Weights of a small GPT-style language model, trained from scratch on English Wikipedia.
Size: 16 layers, width 448, 7 heads of 64, vocabulary 32000, 67.7M parameters.
Training: a variant of Muon for these matrices, 427M tokens.
MLP neurons of a small language model. Each row is named by its layer, matrix (down: output weights) and neuron, and shows model dimensions 64-319. Each number is 128 + 24 x the weight over its row's rms, rounded and kept within 0 to 255. Numbers have three digits each. A neuron's up and down rows have the sign that makes its largest values positive.
After each neuron's rows, "raises" lists the tokens whose logits its output raises most directly, leaving later layers aside.

L6.down530:109115130125129144155128153156146116081114143094103150157133098131130153147154149117142150153122188182097153097128106130133131129186136112098112114150094143121143121152167127162166112158138128141109114088129128128132123148102135176144150125138109119142131142133122107170122130107124131117115150129129101114133199105146130134148150117183148122127103115159091107136177110143132085112204157109106115094127173147105082118154156173105112141127148122144151155121109149159159133107107089133154106159165115151100162108144172157147148138151159111138159082145117139134118118101118122121116121132130136120125120132133088120134138151139123124148124092126080134119119137129145167145124141218126174118169127147179103120128110115148131140147125109168145176142143160112105121163120124
raises: ",", ";", " |", "\n", "."

L9.down554:113100118120125145094127147150150159124113090139161151148106094145122158132143117162136080095187158144157148130130161129100119096083151144123129138143107123157125129095113172136138137175116140116162163192149159098154166096130127149138132147131113135119116138101100191164092103186177092165128140152167136116125146140120113126126100119145093130154090128133125109164126099114101145136118144143114139151100095129091144093126094144093141127107105095143080126110138152134122140121146105141109110112114096130146115120109079150132143087089138162150104157119080119099093139155129166143167153121091138136135103119110086129121141137148170135114107146161150148124124114130139155178144122126108100177107156139123103118115125139146099111112113107093096139176131160105147122118115103
raises: " and", " etc", " &", "har", " et"

L8.down1133:105129124091107138125119081106124091050167115122139129170190175135122093132108143175147119172120132114132146124144120138113120159133114116134110141111144094144142127165098141083172135108124170138130057186123106111085127108123104143180164096163069142179137132140100126106138130105164128154106111102093151146113110127119130144130167135173153117122158126144145087125129140148116139119110107142168104109138116151122115128090112170124146105138151126126095159118118144096120114151145186129105125083151169140114118114091118151124111191072167106099111112157157190141106104124151145109157135151149123095140061120121149135122162134106140124127117158144119112142124115112117129133159105152115115119150113166144126148124131125137091133123155124087134123091117137149119128107128136
raises: " they", " it", "ly", " he", " by"

L9.down362:100134126125152111173097106084117144090147143138082139158138175105121100097139146113137127164121103147099152157125127100164092136176112085104138136153152153129173112151098139112148163111147130109131104129142176126119133108149133113125119128160126149152122135105124154110092130147113135127127120056140130109117145132126111156135158139131155122104121084122134131118098126114132076138116132135129150144138119131148107141140140143129125164123118096151142121109153111124169155160078117138154093118142188171120128095127126150120131154108147136093116159115130136128134099147136094093105130124129123134088147130143165155120080134147145100137108127106144143147147126077132132139137118176150137125178086143136115189123112106143154154119124160125113127129122128119100063171155118
raises: " he", " it", " she", " they", " possible"

L9.down1092:171133125142082129142125145137146118071106121104092135179122138139110160139138126074118106157131086112166156141175159113153153112141126160145101117140138145149167112158114091141127135142100168174090126127101149095085135119093127106123109120140128075162111100162127150153150140154128081099131141138156132082116149105149135146113115148163080145151117130136121063097115094151118147137128142097126110140082104111149086108135168129133123108113134095143185153142130144074122123095108142157168130088120173165130113129158166166154111178082127122121094102176104121146120151122121149118132151093136100090109155106137129165142129110112124150141122138151077107104157132123159161099116171129067107157116153132181113165133128093150109151144150135099129127121106095131146082152151104
raises: " it", " a", " an", " there", " him"

L9.down452:116139104102129171094153151130091149123105056098146107143149125159127152120145150072161077101119117109142135140144122108120097163083137116148118148156155089136136125118115138098126149141115164125147133114118150089094159158106149132142119126136117158110105111132103114140108135150110104126134111120148120118128095110147156143108147113108118133113139119144135132139081096114157155112104166119173137152100104146096143122144150127167138113106092093104123122129144099111114118109129110113119133147111140160152153064103128090118128123122101102149148106118144110122107115164141141089114150133114139136123149167144130136111129107169145123096135176122199117121134139137141114121107096101135080129140147141132149115139133131120119126077119117146125107132152133144132114099165138
raises: " and", " &", "ated", "I", "IS"

L13.down755:139132112111147139152148134138110130068096105131120178121123134181111121146084150128121127144114109152097157157121148106108139148141119135140124175132115114105148164147102125132070177172149138133131143117122135114068138134144155120121112123111134149194121117135105158107126082108089109119105128122139152128114118153115119136104157181129117102079121117132116128108136150143131090103156127130183173123150131093122100093144103135129136109120198168143098141128119154111147102115118132162096098162150155127106099146110130113139130150068126122139148122135176120163134172126140058147108128126110105121149119142125086116109103134170135079108144144147114111123161096126110175155117156164108111146158151127128157123142109089119144110134117110130142092117115125106116148142155112
raises: " towards", " until", " toward", " as", " against"

L6.down526:124086125128128118079103125119110149097122134160102154120116114107176142156139137140172127124087148151147116153114199118100117134139136140110128181106149104140141111148123142119148120140171136121145120118191142122103122114096164123112113133108144150121163152119139182102100111160155099100108152149129144122144134119175150124107112121109146141125097134110113127148111111125102148177111127143123127187093150137100111133125093112161079128169134152136120115109123138144143119156150134161137165150139112134120123139119120105147130153160109145109137094160137100151088116163164143110138151099143082149053169119103122117175151148106132189090076103132111145099135126121123108116129081177162142129148150140135107141113123146127125105144095126098130132193165105085176148101094156
raises: " Instead", " There", " In", "\n", " From"

L9.down979:157166094121179111164149119114126157139122086091140117135148124130148164161124113148101092120115118120139125135163121135098158106176114151138062116147049112139123147109124169097144144121131125102138144087153125146135137102134147108096121132131119138101176135134140109126118112151121127085117130113099166113083127140146146125149121146150122150148100167132090124112099096162100135112125127139132107077118105160157104139109102120116143129082101128128149111130104143121088111087145142102104109138123170153115137165143107117131188152123128156132107115156166100129157106157127183130109129126165133100090101111136132119154080148123117132099163123115110141135127175096136148159097098102112127126129134129108110131109103149130098145144121103180146166131133150112109147097118155
raises: "'", "’", "house", "ers", "ative"

L13.down179:139132141106124148119113134131119115154149124078131113167139147108138124123135137090147102134106123105126157113084089130123138125112140193116138082173142116124143110122136099151106106143128112144084129138117157159115162146131131113169101152110130134128130098133133135132075120122146119163076125103171117096094123158098107139091112107104133132136084126149119139140116157128152169139132150141118149075120136121111099124105106114151101139146167090177109128130162116106134164180125138150138098134132154107174105133176118109100162109111187151116116113140113149133168136178113140109144129115121112187137117124123133104110170137157107150148127171132142132122118095142163118144155097162140132133138098127136174118131125091122088138149118169121186143105141091120086143159131145
raises: " deal", " plan", " interest", " contract", " buy"

L11.down861:162122160135127101150143123104145106044133100128130102170102154154139127103110114123131133124114137161142133107146131125105153125147141160140129097141149117152148127161136135170159115124096116122110094143093179153152147115144161136095107163159113165172120120111152148153085153127127127112157105118121152092101134154121157150088116101106142118118174118119167084131078127137151126142139094120141148169149133155084078111096164116136121132123158117096120147132114131107117093113120146138157133138145120154161146112175109131136142129105128151135096123090119150163132118155141134114145091158132100118150149119107167137092137129116095092135104120137113119124181100168119125150124108176154132135172106113107091153147132087139085135146141145109090144105114129078097097129181128
raises: " it", " the", "st", " him", " a"

L10.down199:152096132111135114086115143159137132131110131134118120116112185156158085107144146107122127138104125149138149134153142145135141109108119122133140160128110119173112131121158139142097111154152116091133070142129112128165108127130118135150097112177116146128104192166113128100162106091143145117139140140089099159104128128073174132142178133095142128141129140130077164111107150165109101113127133140106135168122142133099104112150150135102084116172129092162138134160128118136153120098115126109120100116149119093085106149111109143060096146165169058132122146106154129143119152159138101119112136124164114148136104145127120139135152077154144156122155154156115132106144105134136135126079117166148102136142141122143139127116131110132098105142115144086142148111108182123116107147150138
raises: "'", "’", " family", " herself", " himself"

L8.down1135:135136130134103135166098160147120168137141159132122141119119102119141168138155139120134108095118114190129103113111141106140139133106118119085162137108164166095122140114120122111120123114095136136126105129140101106144156158133120160151131102131142122128128121139118157161115106106132153102133117147152099126118151156119152076171134128120131096079119085172135102103174116168143134077110144107162114147145111106121206138109101102136157129142127123111152150121144124160117137121084131109182110128160103113114156122136179140095145146120100131153152106101146155133132125177130148097158097170168065121086107090086085141130134163164158134136141079079167126117149105175144117138109164118129139139139161141091120179161121177119136147129085110204119139142160118127145095141107098
raises: "s", "ies", "ns", "rs", "ities"

L10.down1145:126120125120132125131148135141132103114146090147145126170124140136111129124124114161129155171159118184143108115145113120128122132092111122114124132143117137128108112110101103089148128140121116138108059091173117135123128068109121100103119164133129141134172119146124109180097159123127156135163097126133144136152118118148192139140127097064132108120127150110151126116106137105148104118110082109137121156197136141119143121116220098116122111110146166139137126113137112146099160108106113127150162069187120122135114139114126108153114086124180080076118175154109152121110142104164133168123139092136110117144163125115141127093126115147128122118143180177099132123170100133102170149139119181124114141164113142128121090147151089141077113124132101120155134120126100151116142127132136
raises: " it", " them", " its", " themselves", " us"

L13.down153:100155145134149084126170099118134104118127156122110132143132142118134134122100132133115146107136118134133103144142141178129173144166147108111124109179143121104147118143148136130119111084141154127101148155129123113120134171076111081140131133131146151116144105106158134106152104177158089116129113122114089099083132134142174116155114138113144131174147152117122100139161081150171138105124140097133159128147126149070128133130154148146176130123152142113141096147143124121124140083107130130135109166152125079128159110148138131107141105153153088138150081106139107132112134112130079127156118124134109110122104132110098166098112118130096149123126114119148134139142119125101147142185113061132121161139120120129108137108113135136103118128105080141121113070112155134122111122170120
raises: "ments", "ncies", "ically", "aries", "eurs"

L9.down375:159113155100145119100121100084102120130112086133149114140155103138137117146131118164146138125101127103109099148119148083114178106105111090145145137116139132143115161158178108121134121138072162106115134142135163104103105137131116140150079116112146130084104123097143177141150127109188142085144119167139132135092110183122171156148149162187160135117135108170127093141154129125130143104104117110098157094094114122088126131095128147129110119136085087150106109115119119149147074100120136127096161141150107108081157108154137107124099115139129111140106091139128117101113120168120103065154100104108108158110100151160095174167110145038123153147116123140122144134091195116093132150195128138154120088126087107141118169146097141090120125108091139117111145145118160104156175159172117
raises: "ment", "ments", "ors", "ural", " Total"

L8.down771:110130124119099144101129161088137088125136153133138116092123113125158134157171098148138171125138151122102083152131121119149092078169104110092201088129150145109106141116100077147191119152171126116153133073123145126153124084160110095112129135119141117104110106122148151146180122146159130134147113154142148169140110120128124126125140132133183185133119109096142122134125153125151180070101105153120142170129116125131178116058123106140107135099124132141183123116113097135134137132126108130129144145152133132126115114117110139125126123127139130112129122170116117167113116157125128143160125132081110150113073102145148116147142158127145101138111151153082151136080135157137148162134139079109133151123148156151107165109140120159142137127126179148106117129129156130142106137158158
raises: "ment", "ments", "fic", "aries", "ations"

L9.down577:097147163119122165141136144107131082071137051121095107157160162141140142107131147121126117116093148097134131160166130163141188148121113125125143129091121154140153117140143116131158105168160168137122088141151161088113152091147110118109067132142108134156122144133122115162102150104105119109099128128130155086143131103124160104135079129121116108086118171124133083120095132123129110161107105146116110106137125108092101102133217117114166092141111092104134144132117106124110124083110127095135111114120125102140105130143119116120133090138171161116107137150139118119149097119129144128089141146147133123161141117131127137123123124112095114089096140190153121110159134097171134120109128163120135136185077115144091132161144136164148141132114135093101165136131103071136109119167085
raises: "e", " their", " a", "se", " it"

L11.down672:115120109128120111151127163134107111181138110169139139077125154124153116157113122119084170110128132128107116109106126119118127081112105130115105112124122104058139189097157163134136154164148128128129101125146126178184109127133127131160129097117128119071124143129142139115095179151125146094115111125145144130118104116165139133121137125106142078188159074108107165150135122127125154150141139143109095104098140133140168138129063119135148160101052128117113157121139113143141125140057109123112103112129115145143171091146120117092126110155101147121116096137105146112163148124060119126135104080096159119128139137101159065192125139144112163159094171090146162129127128133126098129134163106103169145105170126171127119134125108138152174146125116114137115145146140107100085133114132
raises: " remained", " became", " could", " has", " took"

L10.down925:083125149148114137147132102145095143110131156147062128096153091107160140106117096105124148130127103096136110169151177149149158121129100154137179131117122141123178124149120086116152107143171150137161120070127101121140113095149137108117144131157097126088104122082129106143114132139127140140100103158129121131142162121157161145114121133086105114131156115160150102117173176113141167062159143128079172114123128117147158137120148116092114075144154129131123126124130136153179146110118142137158110134116114130175134132157088124153139146121163135126132114124168138125122118141128124127127147130122186154134146164161122083146113115160117149143150123120159150160136125122151141136107146156179096110118104130133157136157118151093104076161139116137135154118102113159160109168114134
raises: ".", ").", ".\"", ".”", " 1979."

L6.down1171:131095087109099135078153111146134140103124157188131140140120115128106096148188117152133105107109175175161143130135114112178141128132164143112153124117127101153134109112110114150143127115176145128120070109123109144140126141104151155083144135147115142132129120167123085168102098121138111130127116152135124148109125083121101116128116086160139141151082118122125130118115129112133156175161121114123108142120146125143129138108094077144119140211120151115106155091120126123125119134151178105154125118140111171128141156137120132113168113157155101138160144180133141169137164126153144154159132106114141117090149117136093123116144136144120127121115144152135134123100147101131097123126117250160106139120105107179121134165121130090117120137129105101111106129131105095107143149146187
raises: " In", " On", "\n", " While", " At"

L11.down587:126128091108118133125119140120123122130104091129135149122120143126180135116124093123096108138135111132125124135105173121151147075093128128108112129141118097109140140134170132136140119098140168090125124145132116143140120154105196110114098115159159104093187106133099115102097131136118121139182138158116163143127136096120166134146141158149103149170119186177105162091082140129090133094084143146103089146142146132132129127140127110107157149167107111120176122109142148136130145132150105105150146148117132087138120201140124154136131133143138111118136144119142108144131125152120124144125150140150125106124133164173118088104138091131168173088130110095144163110141117102109068156098139109129116136149143174063105127104118145140141144135120170146145156119101142105125114122068124
raises: "'", "’", " history", "′", " culture"

L11.down687:075104140121099122148151131086096069140136093156133136135144166109154134139113120157141126130134175126129144123132130105145116115128116134137147099105118124126114143109137167167131154135150114137165109137153093128157161130106143110143140150146089131103144141144124133138115132135104160104156110152151122074126152155091122111120145134145207092147102129137150110128136115160102113091092140134119115129156103100130148137166098102147110108124103165104119132140152134123161163107082179157141115147110134133137136111128110144122131115134125098102137112174107093134135116144145093186112132129164082158143148164168060117106164097135165127108103128143123089134126164142101097162167087088141137157168099117141129111140139108067082132133142142130107127106137091157136149123126153
raises: "ft", "ğ", "ters", "ault", "nd"

L8.down751:105118114125148113151091102122148134129173137129148120099134113156176106156113159115098130130129152163113134123127118130100139053099091089131143081121112119083135169111146155115177163141146112126093111133122101139142144130118162160147130137102123110123148119110160139116159174155125160138149114133144140118116108108142137128103142102129102128174140127101176131112137138081144152143143150143137124101142178125151134089126141104128128189104108115159146107145118094153128156141150133150166111131150115115116146121150118088110104121141123141119127077113085101156127168111159159156124146100126109126151144121084163091203102131127140171140156158141147123101134123125109130122116091083159166112131148157150109102185170128124146115126120123101086137099143111141090111130084142
raises: " were", " could", " was", " became", " went"

L11.down483:135154125132158147085115139125157127134084105156166120123174150146166121102131171146055130156119121137099099111081131128133141117118129118165110125101118118159115134152123148112106105142140129138141153067141183154143137155119144114106161129144167171150158162122132123151108183124128189127151110131092124115159148201106090148132178144118114136126101096149113104126120112141088165108113098134154110135140139098111135110168156123146128146153116129144156140142149094136117124129134143146178155120115115107146108119149130155134110130147144098091124101188078103134112148114119132141091109137077131068145111144139138113135140109139117143165155193121138131099139114160108149145136133152161179091087138180101145132097133126139134117133113129084111118115143160149102138108115094
raises: "ping", "ing", "tur", "izing", " nature"

L13.down119:137161147096141148142141141121112135126095148114107126148149142176140143141119126128121081132101086130109111135080154130165069105103128128124126131120132091132117087139052120157121137109097123124121096097118142107078144129164130117145135111120119154158109142120116126168173112167074131134162130160144110164094141134119115150110153155153127141162134125123144128102136135126103135137102173175154119096155155131131140156142082167130133135104107133131155120098164118081118114124186110125116114122141143126128090139151152088145130135141157139095134143129134124146105177166092108120166130130158105119103137158107131122168108113136149100111090140116165108125106115137127095116126162172098153137076148100121167119105135121112133100149117162135131090110089138162129136116142159
raises: "ries", "ry", "ty", "ies", "ties"

L10.down523:145124163099147099139101134096133096071134157092091152124152125157157137167107140098121153088054159173108163156131132175138096121139118176105134077110135153120111102128120167121122108146109138125119073104149159110111088144131131125163119137120114132144137125105077145129136127112134140115097154117156148097091139100128116112174135132105092111094124116145134088108124133122126172110128096115138123131127096116130162136124100172090161099127111145193158178066080125142100129124111136114105113134132093130112139092096140096133166159155142161114153127122143094147099137115148105125120104116111115086141111126155055108103116136134138125100145143102111097134135085098165143129144105124097148085152096129122135140102124158134125146131120157159117096139136107126136138148163139
raises: " toward", " towards", " widely", " Toward", " across"

L13.down559:126157141136105143176113141098149128124128197137123124138109115142091100153103103102101154118144145124120118125126129128131150100159147130134164156131113136120188113153188129134101124137132094127108088118119154140140137123119116111122121151145114111107137145135133100126160085129137136171159129155125136107114159140121093151133094104146100125111120138105098139120147157097060137157134137118118124112124120130113122117116142092112129128145098136129154100144162147146114089151128114125126126153103124157132153132124156134114101131133158161184167138153122110164154155157107115126151107142172141108099109124137151097147125126153118137143123155140134098096128142123133118122135134073139115149133094121133114123123144188133052122094142133136121124132100126128161141149112063
raises: "2.", "1.", "3.", ".", "6."

L13.down522:139141112105136135095084159106117127105137164125194117142160134088119122101169115145139113162132089138096146117064159129152108109097115181145154147108164103139116086152113142113112118089144104163117100155093144146103147159132129102090142156100126159140101136123137114075130137114149127112116139145118133110141092132142104149116152108160120153110117143148094142136096123118170128131116098139110179131131176115081170152091075138092124130129134107127139114128086124115137085120171127126094102164118181141058095089135110144138122104102132124075135141189092140120141170138145129134103172134143108109111091089119137147153097115135160109137111166129133104101138132138122128162120127105130150118122112135118130155131127116133123115114102141138133145134106147133163122103157159
raises: " by", "ric", "ty", "ence", "ties"

L10.down958:133138132094115130086113148127139117128145134103114100162167150113114133127127143126140107143148119095145150079108127123142109134103088118138156151124197113175119114085124108115122172160127125134091087132128110135143160143121085109113134130131136107113111132139146128117131156130146128150129096147183118104116133101163143179149127139137144104147112099112156082149103098133105089140129153134122114129162165110109172102130146143133152114103062141128166119130128148125129160148140097143088114097148101152159158124111113116118137124160133100110155145153136148112123171088091140117119131106183099141099104098150126125116140098134109126148115119131106154132107122115112128115116128118159117149161096138186188125129105176108145182112141144154168111126137178127110093149161129
raises: "-", " ", " and", ",", "con"

L11.down731:117125114134122136119103144130116151147139147150147120143098135143137155133126129120138138151132126129114123140146168182102129160101107126102204121134126132106156140148145137129128129161113100126106095140137145114133080110132102124131133141141145109152161181128127125137129123134113139095128151132143131125115133111120175129169145097127149134145148113093128144129152173165128113109080147144144076147096147117149181121141112117157132102140172135136115091112115125094160140108124148166169104122107128112157107112154119080084134154147183076108099129118178121149162131108121120126105152163169154159123107127150091172118094150134114110166118135119099139102156134094102148100131147072122117140115175146139138117094096091131115078109146155138162149167131162116191159114109136
raises: "ler", "ner", "t", "fig", "museum"

L11.down1143:124101117123137091107144138143136085091123131154136134153107120132130128134121132169104114155122121064135148128101138130109158154118135160155102109132095167166096106101091114130141123131149143099134103114120146138179094125131186137160145122126160119137188151127162118169129144125129121152163131120129178128158134126123140077137147116110144117133148132107125109139152127094096146097138100122166110163130117111131122064148163136107144134129154091133106108134144112148145141210140099158145088125120146141140105127119100117115118077154144110120126133125124113177104143169134121082118140084145128094103110138128134142130151133137129162096145110092160109142110148149147110159165113157157125093128120152162141142113137150105147117156108119139120137159129142149108126164111166
raises: "'", "’", " Hear", " See", "ris"

L10.down904:114124143108129133140123138132137112047135086143098119143139174186098108099105145119143110126141105146128108156202136155103186129111097121132132136106133139126134111176164121155161139156131171115113083149120164110108161088127146121123114121121105128175136130103125120118131156147113140120169124148156139099113135116132165132108140119107096123083125143078149087124072148142156098127128124124119100116132088141123158103138131141160133118143166118105165186123171117132115129071108118133100130091137118146140121125129139136134140113118146155127115115116133133114146125109148129109088110122115101109181201125135102149112155140145153112111123171163134120145161168144172172131127122173146191108160075144088121134166127121139123100111137141119132172142134116101083137093151124
raises: " them", " him", " their", " out", " it"

L8.down681:102180124093122106145111114140086131081133110170116137162096118141132143140058107088166137147118149125135164141122111122151126137111149125136112108170107172088160143132105116161106131068149122158146112138119136137131138104087159141145081114091136159169106166107156125146170143088134184080134147144128175110166177119117121157116132137123096111143128163178139077149149094190111144144143112116121166107157145119134123094092134106178122082126116108123180112081103141139145145079165080148135120168164124118151104130120153131135166119133140088147141106181144128093089103124101109136124184149138099131126135133123120162144141165134064107124127142122133097150133130115136131124112077126105130141151136126144122138122138101129085125129126152136132093160129146133133123121141118
raises: " into", " to", " from", " toward", " towards"

L10.down682:134109101124125120106118115129170150077123145118106070152132137124119171144050098129190084105106116122121145129091069137133187118140145102109130123148088146142153147115119111134111090085081081148151126143131104137143135112126142119103116159128156123108159109102125128111112087133104129097127166140092165138154155122151114117138133147125144111126154160099123181149124141118133174134134122129120146113105161146173107112108133152177153129103134176149133104102138162155126117132140092134144139142133132120106118150106157140120147124123134151126145153124095136111173095128112167120119102149093121115107114129131129168121112117094106155116130137127093138124104187142162142134083172120122175093150135144133141107143151109150143142105123146106122118118129118118126173116119132
raises: " of", "TV", " Of", "icular", "nov"

L9.down1140:118115146109157127136116121140123124062152082109143145154128163163116098123088106142111155140181140161148172170101145148156128090124116179121093126177135110127127115155113132114082109145123165104129115138118164117155166150126138091133087080136168127125096113129157142098138083125164141115181144115109182134175193160127145161089142105146121108041133119125101136127138113151170141144136132108167133131148117119115195154106103133145107130092180107091127144146113152130164133130105107130108139146125152136115131114118133180167108119132158132127153140091105080104125108126172124109112142107126178141117092138102119108177098154146118108153087107171119094151173152115161140154093092106129124108131121142131113131125139183135102111123146137120159097135126140127168148126113112
raises: " about", " between", " About", " over", " behind"

L10.down809:092123144146122115162118123127160070127142118113136120137114141124091110123132115132138151125086135116104153138094153110128124091131129105110129106123130141109110112165087180145153072129116119107105109144124100149182126142140097115117106120102126131055120125158112074160092110149108090125167120068154111128130149123178139142109185163142111136059126132135134149112186162112130128109165103140114125104147126176151160147153164074141119122111141167094148140083141121113125087132149149139148118108171113136150114104142153084138124120125158116073137135092125096129108101139113104107133139124174132168134151168146180116100140139114143129123126116098130115074134160094140155136117106143114098147139146113102152151122100110175155113098098119120129138131114130111126156156143155
raises: "unless", " whom", " them", " they", " it"

L9.down791:146104135142136117133106134136124129153159107122152109150152119114154098127155165136102140150165148109073122103112122120155143111103095141105087160161104105109151164116127142124110137142161113086126115151163145110129095103121182148181129139122100175110141182174101112082070156099120143138153130178140153132125090153145160124145153066103158137171148097096115124125089178143128166145118122135105109171103160129103176118141136082128115125141170139125138131138139072101090123161128124133123135124144166151126163162140159145103155171126093114169145124111075129106139130091125135151102096118104107154101110165137121105158135144116105099130136134129122126115159116113088122168114152094111175122126164117169122167150116098102102159167131090130157102142153142085109134096113183
raises: "one", " know", " was", " would", " must"

L11.down842:136180146100125137119116141098114164136140131109127098184143126132141157128143141102120152135100117133076108139112115121065122152137132139115142131134175149138137130105140128106120120143142108109137109126119127142129162136110101139125155132121122127125136083155122102118122116139132122152162089137152128085189141149116135153126091095147154151117120088141136142101133083124133131115098101131138152123134104115110110142144150109124137178073130115154134124119138153140094141136128117111139105122134155169134129136165124125144117107132136116098081111098117130127111131110111117153119145108152118098120098150118136149116096137152151157132166129126082156095115104129170167101121149151187144134121143124145157138119145118147138119083131131145110166124160109081152126135140140
raises: " ", ",", " and", "-", ";"

L13.down1096:105118134108128169124113128123188130082106145102122154134113131132119118124116110136128132098147133111137152113126121134127111133129155132147115142131147117155110135185116094126173177119114148138126097139092164104115182092125119111172150107138154086142100106136161158083120131134099101135126097070111068123130122128127176070128088116140107164138127130162159133171111119121104169135148125133147143145135112122118197114143120150148149137155126119143130116126114162103138129092117142118149121134098102155148135088112124113107095124147153153124114138178105148139122111171146122147142128127099109133142170081117118130093153085136127133138146101179167105104100133121148063152108120068144126122137149120191136115138130132101141136090130147160184154126158123130063125123117164
raises: "ities", "ists", "min", "enti", "ism"

L13.down129:141157118113109144102135113142102158148131139124096133099176135082165120170119144131126160129112133126129147141126128139139147107102119107148115107130131150103151120122141111144179136173119112098101121143079109119132129086116127127138109147138128111173167120119129108162126117151098138074110123146125138145112133155117125129128090138125125134168104138118155134109137121159133114127139182139175138080139191111128135073064098154155088171152161142150158105114174126137056201130140123150141087128151162092153141093119080154108078110110152119127153126135128120138119150081153146124102154131125100128139156183144123167157101119119123146119155094152120132136097106160122118160105148006136110182159085135124110143112158149086107148098124152129134103144139122188152079116146161
raises: "th", "ping", "ncies", "ty", "ters"

L6.down141:151138110138119113124106154130143085119111105117127120158155132142116139121123105126136121146164129183080106107112134147077187155134135113138140125144162090154131179130118121146180121161141137120103138127149111125151116116076142140139131120108136148142105170120114131152086143097148146153121124086103180155135110117143127167130124144154087160087155139102153085201099125156119124133129102139094087102113181117125121154137128165118148152113118124127125170135103156093157109149111136138141150097103171158140105080108137130167171161095123110104104141111115127136109125160203115123128109143107097133110142115131116170143153098122124098111084115120140118152113118119155148124075124114114121126135130121116146099137151093120125123164158118105076132151113131076112172162133089
raises: "ising", "izing", "ating", "ize", "ging"

L6.down900:161151137119156150125121087142140126146096107148144113104101193157118115106112099151099149115095126131125143146124138142086119132137087159106117118150094118180095117122127171129102103127110158103178076075157139152107139103143140116128114091138104099101107106129101092152115145129135157164119090140134159121110126144092109136144148117108101159152124134121107132133118138149130123114162063142102131151085135121159127086111112169145106107131123128133173119170122142151127120146076146125127140069134128182116124162122090092112125100125124085081146105130158143153077150141086162123105096113111160136146119162111114122092124147143151145126154122122120121141144156124115100177128107105142089110144128134130139139162104111117200122149119133134117182121161126132088109107114118
raises: "'", "’", " achieved", " suffered", " follows"

L8.down1208:148132159139120127145154115115104097116155153136106116115173099133110113141164104065143144166108091139104154152132127156148135160143069147097122158127113091130137159128108095142130148151151117129131104122162116142138126165130143153103106158123115145104102183149076135123120119076113151092163149095115134128163119106127143126118121148108108114126147119143119133130161113133132089125129108123146176073144109133135136143124131116145146127135126115168127167095091108127133115115122175117132113139126165147124151093133144096118143131186133121150146109177114145125079133144127139148124117135143112119151127155131084090112133110113131120119087155103138117132140123106140148103141093168141113112166146140106117122097124137147110100123106091156158128128142114109096093138132152
raises: " to", " able", " into", " named", " fully"

L11.down892:156097165118118132164103097142139118149136160146134114158133107091153130156200114088124137164102155148127096143128081146131168113132127122148151147124129155143135114119130163115172166099103131114105139136152159096096124106127077154103172111115093095119132117105115125114147088143104160121085154140130102118150127108208133084101078130130138117104143129116133148160132129097154164096144133132134136149110137094144094124142109102128105118183126110126142122122153118128154116126157160131136139135148113170122103151137154111132118119115124140135143128158138129138149100127101112120113155094152138092114126094111099099135165143109107118174126140135142109142141153128150136125116138188144140094154103152122145158139117141156040133121087109097098079098086178176158102155145082
raises: ".", "6.", "5.", ".\"", "4."

L11.down527:123146109125119151119135077167130150070124193089123086143120136118143135111114145141182122095091192156134125125155125119128124111143108140150122133147102132094148144120153144114138123093132093131110067126128129138155102103122109120102129090127102094089131115133156137117162128107130164104110159132104098093150111127104114136147117137163120137094156121112113155130142148128124149134127114137060128115135123126142104125131160151132118083122186137145131087153115113111126132133119120116109127115111138143117137134102117122101109130068138109102134136138146125119150165130141100174119070139117111149134100107129201125140112180141087076145104115093124132120092156139153110127149120143070106114153101141114153109120165112101097073113126147125155101148095137150115161109101153
raises: " of", " Of", ".", " where", " when"

L9.down720:124180127113107126133136152137135120113120146107102126109139139111143126152109133139145091115091152157146114127114154107119147137148143126133144159092129157105140083091162121145123098143130140143119079127147112100137100173142102112123113087095146126112180139148146106155129114111123117119155147167142100130112149146129132120097119147117165105163089131122118096145149108116115121110093106153110138121114118120098119100137084165134132060158138129131173141147102148175117149151117153122124092121104143119147150125155140113107120141128154115104128121119104121096075148144167099123108106154159149089110019152124092113114149165155130165101151115134085085129110127073161139130075106109135115128162101132154128095161132151131126111129138117187146134127111124118110117117121126
raises: ";", ".", " of", " -", " –"